Weights of a small transformer language model.
Size: 21 layers, width 256, 2 heads of 128, MLP 1344 GeGLU, vocabulary 8192, 29.3M parameters.
Architecture: RMSNorm before and after each block, rotary positions, no biases in attention or MLP, tied embeddings, capped logits.
Training: a variant of Adam for these matrices, 305M tokens, 4653 steps.
MLP neurons of a small language model. Each row is named by its layer, matrix (gate and up: input weights) and neuron, and shows model dimensions 16-207. Each number is 128 + 24 x the weight over its row's rms, rounded and kept within 0 to 255. Numbers have three digits each. A neuron's up and down rows have the sign that makes its largest values positive.
Before each neuron's rows, "fires in" lists the words (lower case) most often at its 100 highest values on Wikipedia text that the model never trained on; "fires after" lists the tokens most often just before its 100 highest values on Wikipedia text that the model never trained on.

fires in: "12", "2", "22", "32"
fires after: "1", " ", "2", "3", "4"
L3.gate40:101111107096160123152143103128130114099131140131108174120103113172118113116104115134161089140110162101134172144169098085156128124158078122114150142140144125144115164119120130119134147144112159132158157117113154136100099090135152149132137128095149158113146119125131140157141165149082135084127097156108089145130120158145161125157137141111166146113133110122127144096077101119159110153123114081161174095113116119132138106133084157128100114142130139136142078146100123149145129145100124098120086145118113169113139152127159107117148123102163148115167104081121146185118167149154136112
L3.up40:102118123112132107135146136115095158142148158126113150127099112144143106100110134138110140151178131118107115130102149137140146128139136126121132188128134113118121146158092118147083104121164141137100108140147130132121076128116121154094149118089165107107161130112127157171130145115111151119118143150119125124092147153119123103142092129099137125121167117138150117096109122165180160154113115087144153152117142115120113121175110152082104150136121145141161098128139080140118095111091180108127093082146117112119124094113118103076139149134136165076151131086145175127127135147152132105

fires in: "the", "this", "such", "it", "american"
fires after: "\n", ".", ","
L3.gate1220:087073107138133081130135143089164117140140148114095111128123113114175118118117157166125171169149116122135133123114106149181106152103147168138161121151096082128089117112117105114180127180116089121146180133127143121167120148108136147144118151129148123109126124101134152150149146142155145111145131119182158116141158131153160136104114150130064144131148154110102119153156127129119204144095140085145139098146118124118112139118162134088091072127131151142129115099157114107112145159117109183082128160099095143116089117106140115150148105136112179103127140124076146127122147147123106098
L3.up1220:131111134141162142080168154173105089133145109117145148117142113100123101100102105135134091131130113135135177132141140114176116159147158168120113160164101168145152112130136120120137137151121135081151087129099122127143108117112120166097128124155128137096129143108132112148111134134114145147156116141113171100154150136135127166111146141103088104157156094111086189137091128121110109120109173149140110172103154142170128141103105141156082116063120095154095136153165141114156089080145159121151152140137130123137085100128173109086141161166125138149121145136105155143119106165078118079

fires in: "the", "it", "its", "this"
fires after: ".", ",", "\n", " ", ").", "\"."
L5.gate898:136120142121138151056161165137109125117120075126166137102161140142118141136123106121142096149169092096110160158150160088114148131133164115138131173130129110139142140108112103144133134096123113099166114127109161135127140112157120117096153103116108119120090167151131141139130115130101102111139128124124144124154133158110096126111117137123131166116094166168100145153168129163139144127133088091067148112081132122139120160123163158151101111178145100097098172189100125137133124136171161187088135150121179143166113124133139114103091087150117130167115123139097151106086157128136149096
L5.up898:103123139126159159144158120109106132110162117109125162093119115115121165112123099104145151120108158115143156106135151128115120145105160154131142123129105164093118133082154118134135114109161122146158122083145147100132138110158075114120133102142100138104102130144142135189158142114100127119154115113166088107135143110127125115113154116117106142163097149113137126161125118091141152096126102136088149158148109100169139140166131118191111155111159117100117125113148140106144171147159168123117107160113121065128065103139149138126143153118155165146104066128092164121150162143151133169

fires in: "2014", "2012", "2019", "2018", "2015", "2013"
fires after: "0"
L7.gate1260:126139162167083104135124127091136121110142107118100152126108106127102113110164134142119110120121117102152181139133150126100111135130133125127121140097156114146136150155128126143112140165148167106117136121127162091131116145135141127095152093157125132142144126135176110143142135145147118103086083104116117121105152167181086100124186122090141140122056144056126135121095126160140106116151109070114107157083134135154154118137097127136116144131177131112127112137121071145124094126120117125122121121109155113156167111095179169151111128118146174106126171118123149091133132140095093159
L7.up1260:127149121092115148122135088086085148157118120106142106156108158114125125104128133117149174097134105094125148156115113102115119151124133097111141147143123120145095157159134121121156106159060144127109143121167149122148133145118152153150137119114115165173091155166147116080180164099118103097102148149105162097089106095135163133179105187108149100151148171130124131113105118162086125154149127119117116137137126135173147139164144092091139113140156160120133152144144137127110134123162108133097125103122140112133127144146149142086134140119145123126099156113113120150147109127100116136

fires in: "2006", "2016", "1996", "1966", "1967", "1986"
fires after: "9", "0", "1", "2", "8"
L3.gate86:119115148153147132102108117067166123144120120095114148134116141107182078121118156161104129141140087154145119104151091147164133142138080104121116143136130169107154127129121151105082123150139130172102113142158148140122170176118153129113148133096113119089121099141121132105102093151143160134156140141123129101112093176081145108161143098121125102114136147110104113121179116193095138126144128136167097106173165144123108118153124176097176120118126162125123101127119165139156119166089125131115147133121113121128172147104123127160083133162133096090103133136135156150146102122155175133
L3.up86:117094106095077121137154130172124135130152130105115126112134129157135138157117120107097131124130102108106125115156133141124125152153121145111112133116091117110104179154128144114135123129136148140135098089161122119057089125110076098123104118111125122152143113081124143133130164124156124121129162076135106169139154121134169134104177179164119104106105135117157129178083114079105169144139122099071148107132131135101129164151078143128120167141114128090135128115116145144102104139105140108154106117154150110130096138136125106073164092120114118121139108094132139108128126162146152146

fires in: "0"
fires after: " "
L3.gate640:095117123138123144131101128097088163140105142128105143137145164142122135119105152085130137145140124110157112118155121126115169140161135149155099090153099118139111128078134141139156149121094109127156131136113117140128182107121137124098088122068133121116101178113148162158147094111154134096109137098058134123146117179131101168160150152163178158104114190102124139096122132132147140113137109154146127148154125117134155111138129159122119121111131152136150142148175139102108111088138133112133101137131145106100162110145148137142140117127158142153128087106130082150074151132120153118
L3.up640:084098110132178163124163125155133157140118117080154120155116131137123109122083177116123128111102132110121152100124116082135143080100125135165140138128096112136123129132133150097152124092137148146185099105118131097134123154148109140086110168095086121116114104095139126109136166121060129119157126102140120141093139149106161109132144145154176130140106185103099114133082157122102141134152123159137126179115132178125152106161092189140130171132149157150144107129110098104102091140136126095166116078111099122134149133119117122133092154139115142113116087125152104134092163112110133118

fires in: "2016", "2013", "2015", "2018", "2012", "2011"
fires after: "0"
L3.gate566:164091163112161143111108091137102140149106131141121111139130104129079106122148108076085149141125149115139128088171132125159117127119069130101163073176144146147156145150153102114077085141108133114130186120149174159097102153157173108108123126133115108130152105146131148128140126169116112123157124065117077107143183121112133146088141149125157093135107153094150126115092130134130160102111102120150098090093114136103115139087121147106141156121132157109147117108165125144133131146125146122121132170113154114152160141156130156126075115148125137149118155133135071163144116124150135153
L3.up566:175089154108146173122161114141110124153085186147136090092132141097107114114156093129159128139134128102130120125133135125127082076124115131141137119173124098129150118156083131114111103128137147144125192144165147143139146114153115167114092112095112134142138080112110134109120150138124163143150081094159114141135161124132119127125122123127112100143108164137131143133103128132098154114128131114117144148116158119102125130162138162107118156107134151114134120101102177081107127111140149166146114133185104116108170108141097171104056151138098122105089125115141153145141103075113130108

fires in: "2022", "2023", "2025", "2024", "2021", "2010"
fires after: "0", "9", " ", "2", "1"
L3.gate124:182152126095112158131089135116138124096159144163101093148092148134127146138119138097161140180164130109145149099094109136067141147123132126145111135175110123131164094117121155141133133108164112145129151135075115131150101163151136148100175109137141149159131150141130127166165142131092126117131114120168139100096145086118115114114143109148080130169143120141132117122135096153098157131153102090109119111127153168144136123123161136122117134211158120096143163162085121160124100124105162129175143121136167090107133142145108110103134136109159080143078140112132126079151116146137124099
L3.up124:157123101100154143176131177092134153139108158134159137073144099118150160073120116144140142134136168106140146138138122116123109088160187152119135098079126102100176172112124131104109121074110117095135121121111140165083108140147092141135147123135129114143150150151154148137109114100143136144138170119150148144094122107164129102117140144134097138088091099133123092113131112103139121069086112081104110145125127153161110097136127145104108138125127139137137153116115131090150082159123165109093164120109169134120142162170114122092143135148141107096113104094091146124166089127127161136

fires in: "2009", "2019", "59", "29", "49", "39"
fires after: "0", "1", "2", "5", "8"
L3.gate954:109098086153163151131094152148116103123074179067118116151150133149157105129164142142124161125123150139123153122123112146156097141148095135140111089122117140152146110099131126145144104186141118156169125139146114137124105096071160092123140094147132136135137163144123098113108151137139120102124088121165074110160090150103102106116096122152127145104122145096122133106107154123141112110159092132158116125135115154161096119100139132079104119088166112095167155102098128148167100186133080111100120145138127115097122121110091149162106126106143100135145128163137110126121104072142089096
L3.up954:141127105163090095165098162123135114140157106104084125144192148138166152105126129106150113174103129188109080116122146142125111144066155111151146118151123164083115119169130110109149141135136149120140135169091157134127128128153137106117125140136129154102102153098078139123093152142135162126157128115135145148163126112100117106133137146138092153140124127108106096080140119111101127145187111153118139149124136157141120141135128103079083127152143141174140111100082124121155154164165122107142146147123116172105158144151085142130105119117111130117089133114165115148110155107098135126

fires in: "2014", "2024", "but", "2004", "1924", "24"
fires after: "2", "1", " ", ",", "0", "9"
L3.gate900:129117163140102147127170126119107154095106147103125093117163110090172109104123149119129157100124169147098109127137152106133131160121126168115123091161140131147124143126140157103127135147124136137125094112163146166129097123117093142138137131128114124132098190103119132107139137145128165138129136153093112148154114134156158131127130153113107120082094146101109133096199113129124157164184067113096146116147158118120132135173083108136130141153137127127146099095178153157146156114115126147177098136155119102152108109163150131131106092143117157171113079133112111172138171090124148149
L3.up900:160118149154142117160118127089131139167143152116106126147123113128132119107132142069139087144141103127135120158098165097094129145162177120169129169129100141131141111150145116151145134120135128093145106114155155116123138161144101130161171118145100115100121140132118112130107154136099148147119099196173125166116105124128150116151149131144120122107117132145126129116161163164159100130108104135097196119142164136105139095158160132101165108144093129109156169117146126141128129103151141136123154147166141106146095098117128120158097126129093159143135066113143108108128148083159116139

fires in: "a", "ms", "some"
fires after: ".", " ", "\n", " \"", " (", "-"
L3.gate432:097141150134131135072129107166124127100132125107172140128124120168114135141126122111124077141147162113096114104125148095139091147141177116110142094150115111112125114101121122102161088104069149136100123126098166135126112098115144171111136112107121088092106104110131119161179095148103092132109130124094119102086115095146143143149124096110134153118123094142142099122172140110134149143098118152152177163107147109144158097158124138137142144135091096073145140104142120139118155164131151183130138092113116126107155164120149107116178121108111130111155140088140119115144111135112151146
L3.up432:123185105135095147104139125105106106144103136109159113138117128133147202173111102078151136122154152147096113117105101157118123147113141108120115146159119138121110150134137071125153114079118146113103144135103115120125121151107173150131109109109154129087157099097137115160127105112117079122154144165108160103116155117158120127101147107119128109102162149115132139111103157133134100117068146144183145170118142095120116159106166133142158158132074114121157199128098105112098162128111146164137157140174107119146146159120121133103129096136117117147097156115128130118086114134119155126

fires in: "he", "intelligence", "his", "her"
fires after: ".", "\n", "Military", " (", ")."
L3.gate1228:127107105146144132113087130142103092104132125113137104143137073108156103096083098102116124107123120110136148130133154153137139126108166079139147095163135146095146140134154139093105108096159124092115122109180119128118126132104103111145168076143134113166131152153139147186093153102148169112134158130143149130133090127141103121142161116131131153164164056098140168163145105111153151111123143166099194136097157125163159115158097100101127143149137071131127108082158103099114133102102114096145123136133095081132139170102094139121129128134091114145124161129110101147158120161127143125
L3.up1228:129125088144162156092105086120103175100102113091155083102118086123134130112115122135134127098129112109138137172109105173122144148143134115153191133112131131120085139135173090106126110188111135114142126130125150089112200131107144142103103121088149117149155104169111138133134125105115122129099152155150166175133154141127146094094129140133197118128156097146096156153154135156153139130136131108144153102157122119110142131133084136099130169195149115106127104122101127075100117141136127147109122094092120137154127091183093152130155166180119156110158098176105143182158136129141098118

fires in: "he"
fires after: ".", ",", "\n", " where", ")."
L3.gate281:162091127159125150114134108097097139142140125146148139138106121117116151146120090125159113146086130188126138108071111092102137105147112121157125088146099104122147128104084148105138162121115120116121100095097120149143119135123122096133110094146151103131141140133113125139134168126149143149128117116129093085138100165100094153097146126084126152124089116142077182150098131140156112105103153122088109088124093114111145143095132110091086146161142165097142133134149142117126111105103154163153136112105113153161096119124131143108135143132102131131105132139158147160199136105173139119
L3.up281:105108150161167141086145117086119085100134119135116101126111137123105138139081129119155146150116160159116116111095150132144170119157129124103128147122119162118102098131149085136148145172150099115160127063102119087092114172073137106130135157193129143098132162145119153104141136155117147110098103106119147144113107176117143151106182161139115140150117144143135165118115103178151140103135132160151131143128111147136125107134146120148145104148098118139089142111137157129126146080154128177123137115142161086104098139124105134157109137165125159135115140117126153118113144188128134158

fires in: "however", "as", "while", "since", "because"
fires after: ".", "\n", " ", ").", ","
L3.gate259:116115137152127114164104121114113130134165157102138129163174102141140123149170171135113161140099107125141192129138132113168119149173102162135162123105103121140100148104112126153130146123118113122123144151120127119123137162109163156101077111141149194121160093133139094104111135123147152170147100143139114129105106131139147109142158148176145151115143151116160125113124123110149109119111175130096178125148143098115116105156152122134138136107086083139141146099098104146130116133154137151154091123144122108105112121175136122114143119159131118158113119095106138138148087183159133115
L3.up259:125153140150137135127109108104073128147137131121151145175126121157130128108141123119137129109147155152132098151161108140132076135117119158148117124122128114128176091172130118107105159132099150109149152096123169107130103094113128165123117140152120177128137127124119091143111103150095133128161121150176174099109110108098095123069097185127171136121130138143171122139111109117141114121110150141115190146138145097106090126101105110153136115101151138128143147139142098104109131100094115127104150146089116089147079107113072132143121133140161101158130152103106126136120117162125124123

fires in: "4", "3", "40", "30"
fires after: " "
L3.gate980:122108131108102128114139102096118105173122093085144146135139145158137122142124122081138094152098120119170121099156162109116119168145154120117131122146161093126118165135156139079151137126148094100100141119134154162157103134104124120172144144163125107110139120135106118111116111156151138111108140089090087142141178138168156102161131118109128131129132107112111109132094110162144149118150100105148151151119112143125146098114123118152127121157192146082134100135170168106119184112146118141166112142093081125161106147137129127173131176111131139172133109113116112132120121152159165131
L3.up980:137129119117172147123160158089114095131147054125117135159123107139119131109110108093156136115113136121148137095131148140151116132162153140102100146133155158147155134105151112074135125138122147123078113095175107097128146132167133173164150145125089086103125135158127130085104116129082148115088149109128152155145139122107155103133064082145125119084133161138097111141106128138150143134145137143157121158139107125117151155118142140128087135098171160119132126128144086110112145155127117120157175185118090154150101147138134147167138170110140088095108101102120137120134129107116125121

fires in: "30", "40", "25", "15", "10", "100"
fires after: "1", "3", "4", "2", ","
L5.gate923:138105136122129140096120084099124170137099104115161131141123137120100140161148174140115131139104121146128090127088132118161129124165173120078184118119117128146129130156107091118100173120130141155120109183129123154100116108157126072116116108163127124138093157161142121163120082175133148147090103122077150083107128138089147107134135124126166148098134111133096152129152137124175142097103140147080106091121142150128122116086153147119172159134151142097174137145137144132124094114120163088105129126116134121168137161090154134137117143134130133115115126162129118103153154145154110171
L5.up923:152152139098145099145126132164174102112138078104093158151119126094155092103098130115130133135113085168107101126114120137121101105163158155121142164129119117154121162131171089086092123101113081140113111110122108088130153160157115136099158126102165147153132108139131108166172132085091110106125123113142177131159104136108127134084113149112129157153132105149088101106138157100123102097146143155118128167147133119142118150190137168070114109133094090133121111138178120111132107105131095151129083116112132164170141099118158089097152113105126110130153138108092126135142138120152137151

fires in: "in"
fires after: "\n", ".", ")."
L3.gate616:144112158116147137162114154109119138146157088131142136101151118103146148097172122076134102084140097137136138170155143113146086157188158137148133128177127114147095106127183115125116138165111133143126143127146130150119142126121113124140116110163144082107171136128162140186147125113090101123117100135124165144130153112083121138075116134120126140082114122138108085112119098162166108106136128108135133125147137166163121137123127112144135120117138158134163168144096132141162108121162096143120125137080122089160126168145117097162144135140104168119128199113099149099149138119169097159
L3.up616:173153126108114147119112163149112107161088154174159122129122149137125118192136102143118116155122118163138132123122127084095132140114152101144112116133123152124115117097128140142132142127115103125125089156107125087114150079139160156148078144149120151154123121162148108160163112128133091112097160111130156154103142121155104096118118130100162149161139112140120147122092184116115117108121166111140172100158112111106107137122163148104147131137131145115109135181123154126106087141134156157138168154172119101161117146139153111110105083154137087172129157133113099096133108121122116131

fires in: "1996", "2016", "1976", "2006", "1986", "1997"
fires after: "1", "9", "8", "0", "7", " "
L10.gate1147:134115140097088152086130151093090123111217134118113129149153114121119121133180141138164136114131136135123115145121127130177155105124122106075087116108110108117132166134072141099155141120089138115120160128122146149096065114141100166085106117123148115126112096135157145158101152137151179185131101157126101155132132139141121106105143140125156082103123140097166185145120121168132125155119093102102141132149141106146137130077161141166087138115144149111109143135118130109119125123109141113149118106097170126141109106144106153175129132118155123134135115129182116106135103112136106125
L10.up1147:183084144069132100146125149149102127112108121113097162113143143094096122099153114121140133155130127153154142151121142150169126135121133117127073159126168147069130119101121082105141129106094192102140168151167171106145143124097113127135153128161140098150150152134113143091150077137105157159125095137150148145143135146115124107154096130116132107136109122143089147131112085171142144153123129116120143134117093152128113164139174119152098144097165133100123113184167090121102103088119134157131163115105092117080103121085138162094125131110116112074092135106126162163146118113130108140

fires in: "9", "6", "7", "finals", "8"
fires after: " ", "-", " Semi", " Quarter", "2"
L3.gate713:106120125148146107104144143080128100140146133114111170138114134144156105162117161115174149146147128117111089107102135149163122112108151163134157160138137136104156145154099125115157141136170138132110138155151110123111144115113108144110111179139083122094128174122118174114113133102148110122114096111128140106129114162158128101108109159149122085120161154106158116116150154126154130064114098113184122133094138126134171118158135131108116136088203122143115105081096155121107125144123122123123146139133092093102122117095158112170164198129122130164138055140072154146148109110117178142
L3.up713:154187109140109128165153098145161160109158108154082156158165137090117148142107113156124166138141129165114103125136145154099134108123168070142094144110169127099129151163146125156163108116147142149121115154125162145111098123116152100125090108125083167078105114132139123156132055120150122119129146161136143148140128101129094076126108166140165136116119113150110158087146122105144131107114117128111122127159160139150142113153100129114080139125126120135101131123129152108166122122113162126094134128150130091115139115142095134130092152129094143161136152172117128117123113082130103152

fires in: "4", "6", "8", "40", "28", "5"
fires after: " ", "2", " |"
L3.gate1111:125117103160184144132166107177118084108097136122164119115161121124178159131127135117149114093100154113131159115111152118161175119134122126159139079110141137141137179147152107085138138109116116125120127103153135172134123112133111104132097107119098119105156151130146152102129123143090122159106126161118090116161136155126133098089171166133091146109150112102073105126124098128157150120127113123136117166095133151135154131120162129143161105111103132134108100133121119074108133095084140171158110146177141167123127134122118096150163175111114145100179104095108137119108112149130173168
L3.up1111:126120137138132120112182121159066159126166114107131147087143110112122199113126113121125126117152121108147120102107092126101108159158149112104134145130159150108150158104158157148091152144126116131106137135137144137140124163128101122108119133135116132099128088140122173086166127126127128113131156137126103134105161103121103114161122070160167097141119077109145111135115175116161129102131124133167151097125181145095116156102109094105116168087163144116111123122145106124116134099100180102094109140154147136117144144140105103153086128155099127125172122113119149113110118124126141162

fires in: "in"
fires after: ".", ").", "S", "D"
L3.gate1216:139154176139141120148125120148149101159145133160144104130134112155118086094133107125132087142111120114189155142133179102108142172168167092142103144118111133149129135101137117130150099180156113124181119130144154121148120146137115109118139139124112109117108154089115150140114101155112093125109127164142101124089124130127117156105127117111107111123098157149119103168102083170095089129106096150076147133122067152174157125168139131192122160115151166163124122096120116106123122132141176176175128116149135129149163151104115115157132120115164088153131139137098162123154131134147116104
L3.up1216:137101158118162149123122154125187132134132109171117143094087147165077150104132109109126152144130083141159126116143156079092103148134113137115149091102114118125147152137112116143114116111149120153151089154128091102143133135114114090093106140110151149125141144149154114156110112089099105123096115107175114134120118102099083081099107069104144141104126166127091145126096119103136110170111142114143121159139137138100151124124123165126141098128156095085091124144131089103129104127091111154141151151154126150120119115138098131087081097128095080109094139160144131158164125127107121115

fires in: "40", "60", "30", "50", "00", "10"
fires after: "2", "4", "3", "6", "5"
L3.gate291:137136146119164156162113107114139125140099154161152127126147160108091109133095137111132116096140117100173087151125118134140124192160121158097148126156135169139121148101143128170124170134120127156118101119143116137106099081145137162153143164140117124146119164127140141080105092155106120127155118093196169155138118086159112177137100121103182145095105113148125131108130118105124155104161161154169121136140142128141106072097170154107098131123134103160131154167142107104117135148130108143119138128131108153103147106118124112181130136100118121092114090187149105133117154131109107105
L3.up291:148108129123166158120120130147131128124095140142141105112127119065149141134105131178133142131147169100156109129103154149151109083139136111157103140165115127147155100171130137107114166100099123163116137169122160162152133115125131131100123125143143109147110131114088089138120088130107116121109150108150112142174101109111150092160151139121125100126162128166167119113136167148107102148134101134121116154158100128117118124129122130109133100131087135131108118176096169120090109112127113112102143138152162161186118098109169065123148130155141138070159135153134148123102132162088129141

fires in: "they", "this", "some", "these", "each", "most"
fires after: ".", ",", " "
L3.gate252:117095103152147123126126098123111129178112097133137134156127120124129122171128090091097113120136158140125085123152124099131120190087162097096170108146109147140115132092127103157165106150098109128114106123098174124112144128146133112111121118088128149149154159150122091159106108177143156102127135109129120118121082170142122117152123130104112125092148148140138148114150083118180103125145109128113166127122127077142123138178162086101116127157128123118109098094145099146130164126138154140121110170111121139161131120130129119185157130131103164126137065163114131139128140157170098133
L3.up252:119157132099132141113174112109152155095135103130146097130100057127124121116143136114101129103148155129080106121114085127122152161091168129136108140120129154120111133162110117153139141119125143156093119119121124165118153177147147123135115100094138100119168078129099109146126150127174104126145106082111124123125135098144118145104140167165095128160140160134129142085092145141142137104086149162126130154133085133119069171145135133091125149106114101085111145145155137122128091102073147123068163132164153100131155155141172113115102139098160150103114147157089149146131114141142133181

fires in: "2000", "2009", "2008", "2006", "2007"
fires after: "0", "2"
L3.gate516:123110119111112115160139103131130166134134135104090116118111099139110171130153161155126151162105157122121109137095108122108106118087111110110157119101101119138139156093110134104110082113137110152081128172154123132122071153126148124130086167137123137120130080150155118107102161142116116131150118162164082158148122149141112132089117138099137163113100110144102122083132096120106098155075103150152161153094163119142148116184116155109148134109125155152132111164152129147133115117099121113112113136171129100109142107125110138085123133164145125113107122067172111142157119138144115121
L3.up516:094083123169118118099155114119168162099145152113115097170155149147123142114113157140119190143114121126111156070114157131149121131126121104111148082155124129129097110163126126114181109106146136180117136126139131137062085117150163102093106151133140150100111139116143129082164099146122162128160146129136114114144145144118092131095135170142133106109112106116149145104115089129124122099106112152142123142146123118118115133146108170121136118108123110125146132128115137127090142142069129119099089135155113175147108098139087110151105166130108122155123144163123121109099156115083104136

fires in: "3", "30", "23", "gt300"
fires after: " ", "2", " GT"
L3.gate739:148124145172114131106161126093166127144122104108126145119147081154164108118140127103130148145166116078142110166161143089139116099139097129102098158109101106096065135116126089110141095123193116144126115078150141146166124146105155151119111136142103126164166124100131150129111148097102108103081109111148144099088144165112139093073128082129068165109110163147164092137141110103149121152144105097163116106139096148114136158096104166141140131138148160155111113092105142134109109137127106152117107135154144101095101141137104118147134128121128136130129135144072149162114106118083095109
L3.up739:110150108163128126118165103119124137096064098081145136108161138099142142136091137108142095130150124110137130100121131126160192145167111172140120154112146166113095099163080153109109117136163159120107135128127145172086103166157148155105131131132132139115138103120142130113147129156115136111104150083122101106133103124151142122144111112108095105105126149125144173125127100097079115106140138098130092146129101144159140063129142107145131143099150142144109108133143136132115116129124121130097141152132128162136099160159098108122127158104173133144133099083115152129103090150141152104

fires in: "in", "during", "following", "trading"
fires after: ".", " ", "\n"
L3.gate533:105173100155134131129141117127110105118136076095133154126115179148158126101104111136153139160126150137128139161158140091089152170120139089144169131167132092167140094116117133108116140117150106124123142122089129102146156116096097147149095081080164181125135175105131113105160137123164123111140114130115137099120129145087133139127096119112124115076096145142110098131132155138143134179103130135120148134130135081082148139097137140075146155171105089147120119107127161112100125168158138103168093137130141139137112103171133148104124099131104120109129147076135107127090127128090134116
L3.up533:176122108121108146107137120123085157131127113156129149104110145129133131106146126117156091101102129104129172140118141107131154113173153097109108144143150137138129123136152128091088154165156141122168081133185114130084093089136132129170151138121070136108162129136162124169156154149104116162117109141099182133112113113119091111106155132108159153161118141114129131139097132114168128129093126122123199143152107161117181163102141150176137126114111130141108127155152094149113108109113167155139151142148143085157156107076120131156163130157114099138161142129127135170173136156127112168

fires in: "2000", "2006", "2008", "2002", "2009"
fires after: "0", "1"
L3.gate1249:109092169150095135130143145133173136113168123172142139115122139125146115168116167171107154106107106146142138108133164116134132148154107107108106132125139121108107122103154115127144109131140113127096137143169133148082110129128124098117125132136105118112144144084183154084144094140122164092146103156146088114154121162108117154113153175138082115104161149073095149132089091085133151119140103137137113141146113142120146121155163121127153139181157085077130113155115120155144129116142145126120112145141177107092112114137096180138120158107092113144158166162151101120158112092142137084
L3.up1249:130079149126118147099079155092177130120116161171121123127108088071127109116180147155127127139109147139118177110093138131126139152142118150132144169142172149150128122180160113118138128143157131093152109178123097140120150163171119132135113105158125138116149116091191124085099113132084125148146131175123119128179144145143124114127123133166126111120163144117153151134124148090134159180129088154133115134110125131134152121159176098095139109146129131150134135109139086116125141106136105140150125139162104147105117143082120105137133159124106111091100151147141178136100133125086166098

fires in: "2024", "2025", "2004", "city", "aiken"
fires after: "2", "0", " in", "-", " York", "ik"
L7.gate756:137155156136159138137130091129104112091152118134121155123090115135158152134162117117145174162128140104084160142094129098140155108149104158128104149142125130137127144143093147099115109077144126096115119100123155107158120116121069084125113095138095121145140162084163130117104151099104100128140123158114155158118105106113151136095175059103092118123133106092101132116135093151118123165119119124138164123130128104174156141103145147171131161134075119129072167107152157146149101151112151140108093122096162115157084131144126165170107093154109114142109128127188116094090115110137153154
L7.up756:124113123165136173125130144097152129110165105100138137159115119145087156137084155106124124151121164123158113143097109106131097113141100143127103095126129093113118135109147147117103128133139125119084137116123121132146140166167130128128166134120075135100166141148134130138119126132155136138119109127186133177132162129125093092135129142103151103158148094093123128146169117136140090153101145109156125127140149174157130119104119106105095136148115154079135141123117126107135094131146124140130116102133162140123148120156120112094158125180107104122135052144142151159160143119136159125

fires in: "the", "team", "each", "architectural"
fires after: "\n", ".", "==", "|", " |", "-"
L3.gate662:165126110153138105091134109090118101157132170075139125162118100160120097106132061124099125108138149139124122136135112145175117147141151139107165114120129124146160145126148091115132143104119109164113107120117126127145185117151083133127082094108162115151115127119154152151132153105111141135121134114175164124145095152126174098123114148143169204096111152154130125125102078144077113140091159155126193121145099131158105204117149148099149124115095139132130128151134119094121139159107096169130159107147171133126137120142126125146113105148143136119112140160091100141103152093161122160
L3.up662:128135127147169085096151120117138136123087127147101112166080120083106171200128146114115148147135123073116132124117118145102136134136088135151162071149143140097152149124108150081161130096142141109144140178140173113183110140130141118103136175109121123107110102112120135115079109140128073142151151110109114115100132120146136138112162152139130140137134128116132094122134181163169147075143129098138112115154130109113098110143183099131172115126157083140149101130120112120122116160136125116126114120141119116121150089150108123158135116104087133168091153141101126166147114104145119137